Weights of a small transformer language model: MLP 3584 tanh GELU.
MLP neurons of a small language model. Each row is named by its layer, matrix (up: input weights) and neuron, and shows model dimensions 368-431. Each number is 200 + 40 x the weight over its row's rms, rounded and kept within 0 to 999.
After each neuron's rows, "fires after" lists the tokens most often just before its 100 highest values on Wikipedia text that the model never trained on. A number after a token or word is its count.

L3.up3243,191,182,207,264,242,233,163,187,178,155,242,225,215,166,191,221,200,200,216,251,146,213,248,195,208,218,174,222,174,242,235,163,214,208,203,206,190,191,183,162,221,187,124,192,175,194,149,189,199,209,180,230,205,232,204,180,242,236,222,380,193,198,179,233
fires after: "," 81, "." 14

L3.up2298,248,212,227,142,179,185,139,179,145,242,197,270,227,146,212,144,225,205,279,160,238,195,167,210,279,210,227,265,189,182,244,250,232,188,208,106,215,164,217,238,258,173,155,220,147,230,251,236,248,196,228,124,66,182,135,180,145,176,210,236,238,194,196,208
fires after: "2" 15, "4" 14, "3" 13, "5" 9, "1" 8, "\n\n" 8

L3.up2187,199,173,153,189,176,263,207,154,210,148,178,162,209,200,163,164,189,220,213,243,127,271,218,204,195,171,210,269,110,159,164,199,208,158,193,171,164,150,226,198,147,170,148,167,148,169,211,196,163,181,192,207,232,240,126,122,202,146,188,253,235,194,221,199
fires after: "\n" 80, "| " 5, " |" 4

L3.up3263,102,196,199,156,188,155,173,212,195,162,227,220,220,155,284,212,223,219,205,141,188,201,304,220,176,175,106,191,182,245,253,175,236,233,150,247,232,182,243,179,139,192,127,211,204,216,153,203,128,162,185,157,233,248,211,168,226,241,194,286,227,214,222,217
fires after: "," 43, "." 33, " | ." 6

L3.up3319,236,243,239,213,217,155,115,168,197,255,166,231,220,181,196,177,218,255,253,210,162,190,259,210,324,246,110,243,255,209,227,250,198,200,112,183,243,160,203,177,262,144,168,158,222,224,232,255,226,202,154,176,84,209,134,146,165,181,196,155,273,260,173,171
fires after: " | " 18, "4" 14, "; " 10, "3" 10, "6" 9, "2" 7

L3.up2817,227,206,267,144,174,184,155,168,203,183,283,238,316,211,208,212,295,200,261,227,168,263,195,215,268,239,153,194,259,245,177,212,176,216,123,152,235,235,178,236,265,221,210,143,142,176,216,221,228,238,190,239,92,211,169,194,247,225,183,204,211,153,206,155
fires after: "1" 68, "," 8, " | " 5

L3.up338,252,186,205,115,233,157,255,154,199,187,150,239,311,225,192,226,290,206,252,233,146,197,184,197,254,119,162,228,285,214,241,190,200,193,171,220,271,222,184,197,215,165,250,133,170,197,240,187,217,133,183,222,123,200,183,199,213,187,207,199,190,223,143,151
fires after: "1" 39, "| " 18, " February " 5

L3.up787,212,173,176,211,138,166,218,178,180,238,235,300,219,193,192,225,218,232,228,174,231,240,232,229,227,246,194,256,195,224,184,204,227,243,207,199,179,172,127,166,258,161,113,210,198,224,210,203,253,116,183,188,177,226,153,158,122,166,182,253,219,233,206,130
fires after: "1" 62, "2" 27

L3.up2514,181,239,181,172,230,224,243,223,270,175,155,141,268,169,216,250,269,250,202,262,127,251,222,181,201,162,154,182,166,194,271,208,194,154,188,157,259,182,195,214,193,131,154,270,246,170,277,126,165,220,222,144,216,237,129,184,186,141,165,228,241,164,193,155
fires after: "\n" 94

L3.up3338,191,231,223,215,196,216,175,214,196,195,250,273,182,205,174,161,162,265,296,136,196,171,195,245,276,245,156,267,222,211,239,189,213,184,180,172,233,143,150,190,223,187,223,159,167,192,193,195,191,120,242,157,157,163,196,131,189,182,153,141,232,225,163,181
fires after: " | " 45, "0" 12, "1" 8, " | Apps | Goals" 8, "2" 7, "; " 5

L3.up1212,154,255,248,206,186,207,156,226,192,207,222,257,233,259,223,189,198,134,203,223,193,203,191,169,219,278,132,168,199,210,149,143,191,153,145,215,232,183,236,176,328,196,231,215,198,164,152,209,214,139,201,143,140,227,251,176,218,183,172,160,228,215,186,176
fires after: "4" 14, "3" 12, "5" 11, "1" 10, "0" 9, "6" 8

L3.up3083,278,207,159,179,214,296,247,133,188,295,187,240,241,175,163,157,234,167,261,145,132,233,208,202,235,228,232,263,138,203,162,215,222,149,158,239,212,207,201,177,216,141,221,185,133,257,149,191,216,178,215,220,112,207,178,153,225,212,168,216,272,231,241,131
fires after: " |" 30, "2" 13, "1" 8, ")" 5, " | — |" 5

L3.up2739,176,260,206,147,217,184,155,112,130,258,218,244,235,186,217,172,275,248,302,190,138,211,182,166,338,241,192,262,212,242,171,198,247,187,92,239,206,181,212,188,272,203,202,184,135,192,187,234,264,169,192,169,129,171,234,175,230,189,203,213,216,177,160,167
fires after: " | " 80, "; " 12

L3.up1466,208,174,241,191,176,195,243,173,179,204,176,291,306,190,147,280,281,185,302,263,213,152,222,211,200,227,157,176,207,176,194,193,158,233,180,227,189,219,205,211,177,217,155,202,177,217,201,202,256,126,214,232,177,233,151,168,190,183,244,300,288,194,129,198
fires after: " | " 23, "1" 16, "2" 13, "3" 6, "5" 5, "–" 5

L3.up2389,175,283,242,141,198,199,204,214,217,261,213,185,261,144,191,208,194,174,278,198,166,185,233,233,287,213,184,190,221,217,218,169,209,184,149,169,271,185,188,218,289,239,196,173,165,278,169,234,213,163,148,215,145,215,207,206,154,182,176,188,216,231,205,107
fires after: "0" 16, " Al" 15, "1" 9, "2" 7, "4" 4, "3" 4

L3.up220,187,180,179,199,128,245,207,172,139,190,156,193,283,202,239,231,210,168,169,237,177,200,213,246,181,256,200,199,242,229,108,174,153,178,184,150,207,201,202,190,271,182,214,179,228,192,202,195,242,177,228,170,235,184,206,244,215,168,175,155,163,220,160,199
fires after: "11" 15, "1" 14, "2" 11, "12" 10, "13" 8, "0" 5

L3.up2090,192,309,256,136,273,273,193,84,179,177,214,171,253,195,164,169,255,130,219,202,181,254,204,253,242,247,154,219,186,249,192,188,144,198,146,240,205,224,195,261,230,268,216,159,108,187,182,219,220,175,155,216,127,122,149,194,206,181,207,274,213,270,139,202
fires after: "1" 24, " | " 13, "; B" 13, "AR " 7, "2" 7, "," 4